From a checkpoint of a small transformer trained on Wikipedia.
Size: 10 layers, width 256, MLP 1024 GELU, vocabulary 1024, 8.39M parameters.
Architecture: LayerNorm before each block, learned positions, no biases in attention or MLP, tied embeddings.
Training: a variant of Muon for these matrices, 138M tokens, 8399 steps.
MLP neurons of a small language model. Each row is named by its layer, matrix (up: input weights; down: output weights) and neuron, and shows model dimensions 128-223. Each number is 128 + 32 x the weight over its row's rms, rounded and kept within 0 to 255. Numbers have three digits each.
Before each neuron's rows, "fires before" lists the tokens most often just after its 100 highest values on Wikipedia text that the model never trained on.

fires before: "(", "of ", "r", "t", "to ", "it"
L5.up340:087192118197126137138144136176120180139112173132177086153160170131129148118119138121119130110137145130153086133111131077143116166147145097113064118114127106070059120155155189095116159180088181087115141146175129130132109134125173188113156175182152052113091117109149140142086129075128114139
L5.down340:092164108148090103137155075075192077132164116088102119069127136145106082106153137168089162107128142078117163184126112148148081136193116182146043054124123141121159193171167079202139108141129145147131172142117120141122117117124100144120217121129114088150114133178166193154116150096083123147

fires before: "b", "-", "is", "ong ", "il", "g"
L5.up1022:182120124121177186149166108125089102155090164122112085148168098100077052141181131115121179114153171093101175156106113156110144115119141019109078157103136134163119177160139156187110124089188158176165161108146089091119134074156121093125106203141163114129079063077201123136134132147152131129
L5.down1022:153121164134166120163101085173134141165162120076128131142093117162138147122073198120189114114142110141186103112112123088105124141137155126110146130133145117170113092107096094144095101122085144130144170125139137162171113092185138151092109136116167155119143101100093136111150096176113131065

fires before: "af", "on ", "u", "on", "en", "y"
L5.up70:158110071162118192164182169123116165139143088160115139125126105126162181099101077119150086092097109104169069174157173203138148148104161144149061122152150089137093182123113115070188183161140104129139137173117121042103124116128129157143124115165132143113185179121139101149091151121108086112
L5.down70:173122184107175118143143103129113165179175117104090136131059135125158078150166187142141132081130129134105129138111116168151130135127134187092151097148135144124066121087161089139114143145137129123155122135141190165137074060106122173108108087106141098098128107178138129147107124149085126201

fires before: "k ", "ld ", "l", "ks ", "ly ", "ship"
L3.up112:083126145096095053156156107154131122162068139087166121070085102136181144158186149102113071194107152099188121159174115125119072187222105068150086175131087201127084156115087144127081057123133151106074093077189123119114140105159140087120171160168125112112124135184143112109151112113110130133
L3.down112:073097146081120078195159067109109140149100159145127135125105160123190129141156170140105085204129099156106127136132120095093119157132126121193090163098122125081126117097159125082141122115135140105136119107104103135102133103179110074133164082124164083159118116151123074092153103081094106125

fires before: " ", "c", "ough ", "ty", "t ", "ty "
L3.up670:108159116066112094196129116140147091066150123128113133099140173086167137138158136156182055099131144134096153113098102098137135153165112096118134085132091114160089120106142070122183087108079131115150150053199097109150113074131118140157131122100088144167094123146134096166157150106127098139
L3.down670:116116094086133111162145106031092133066148142135043083157105120133137139125091084138147063089093152137149114138164152126133122096111132148081163117196142139134093172137192131074124161083101177100166141117096128159117112076137143188154075154104093108107106137118167084154229102147139096116

fires before: "ub", "os", "a", "as", "ass", "u"
L3.up1013:131069149077147099076166119157134102111129131157088092131099119060136167157089244093161141105149129147142158196066111231146124102096152088068167141146128151076152102185111134032142160182116138118168117096140148148162144159125134093199111184137127142082161155136095090116103131108112180096
L3.down1013:136094113091118093127076090198170116068142169154109105108141097128099179126077189164195165072122165134145103165064148154140173121144117085126092101132132110120117146158121151075128119139154161119164127124136137131152103130117180066179139170147071126080119172131067052078069086127152144125

fires before: "in", "h", "u", "r", "n", "en"
L3.up619:128085110092129139157190142105114111167123091081105115195150126068067130139196113136133087142096160099085136125124125144098183096077108154122085177131166138091114120158129127143142131134080092098107116113181154117156162084111104085110112133089133144121145121142135112163102115124155174115
L3.down619:078134121133151143160054161085143163165074127093146124152183172124071134151138079134130067076063142092137136169137191080188114079146074068141179084155138151162135192174071108122145139088166110104104146131124132123139168124118158073125151128188134099085142138118123155136155111150142184116

fires before: "str", "th", "di", " ", "st", "g "
L3.up254:096078150145122150088128095157124095135158132194096150169111118089080146114129194059128116169157171103165147168088094153114119116167113142142143134088056084160123093083095165129137158140153126104167140087154161156066042095097128128025132141112075160132152161122150112144142152099139117121
L3.down254:168086164065184151136130174195099094143116089191107130160149154124101162121107121118111157101112175192135103158122101124177170095117079161155105121075047123130143164139117180152095106187147171063108112155151150119116079150081109197103172162175086124138108139116119136124137180150151170120

fires before: "th ", "x", "ear", "ard", "ard "
L3.up874:126183137119140161086118144125107089112110158112137060148128148189100133161118123124180119166126077135122132097159132112056101150103113106075123090100135113127152095131154138111122128159080143080120136118144080145088182096135128113161086116159162179143080135100136117110114124109144112175
L3.down874:106129196121106100129095132146126109113086101096118101056135078124086098053103127106125118144125117134140098131149131123148108167151141132071097148140130109176104119155154100139105145156107150089117127143141137151096122121108123097132119144147110100159058114114211142066124116143064185178

fires before: "k", "r", "k ", "als"
L3.up232:153112119151100098135104163154127118141127110118152166173125137127109104181134064074126100135060141155092116139149145138107170110135132190110139151125098131113084129124133115126194132067091141103119125177124118136106092136147162151114181118151230142122114089093127201084146187177108128088
L3.down232:111145149173143232156149100162133114112077192193086138070122076141098102131084087186124141114139185074140140132110121087129132116131161126155177115092054107134088105087114146107076110125120096107167113138130104098176116176109104110126166145130132098151113092225110119108070113078124136178

fires before: "y ", "ac", "ol", "y", "e", "a"
L3.up955:132110110105134154163182141117091159129113142141143095158174106098112111137143122120153067138105115049152139140108092122074132101119038183125137089152147168083140171060144115140149136156066137137082130035156080085202168112170136141117103163139116144166105141120099178142164127059126093085
L3.down955:184138131100138118109131047150104123138158120086149132163142142157131155103133093116119080162125116102166136141096144211155149067116107164136151127185178171144117132089115162073203141158178172134136080059166172120120117151120126132089140082178115104195108108111110198172131125173124095073

fires before: "op", "et", "o", "ti", "an", "o "
L5.up86:044140078159074135095162070104072099120104123081094085162114120112169106193168175140097107151098139093118144121107047111154202128132136130143145147137152153113160128108111101112181142127113180149099200137133100175112139127158105118137149133221149200110131070152125154104125138107108122086
L5.down86:148124130138087142090084104051170090196182088119094137128163152097153086142193126138095058126110112144194100157153127154136157137088135102136125132142124129080122186200136154157062113146193138125122155142126135138174148174151114122176128136146151127170104104170111199127164173071078095159

fires before: "k ", "k", "ch", "s ", "ted "
L5.up669:117144154147121152048124059152152113133097160170156139128125146127193084117143140183149128151099150156134116196156143096165147104140132099102149152100089198156118103066107167152100142123047128108154176108078159142089075106126121122129120115108158107113118089087134133131087157113164113141
L5.down669:145148126079157122168125140105140132119147110105075088127136126113089150205151148106073087143176162130189105131118093177200129141084114166124162097183107123050119190110146156143182182158200086132164183148110137109098165112125149142100143128121088115091127188166099125118113092109118200070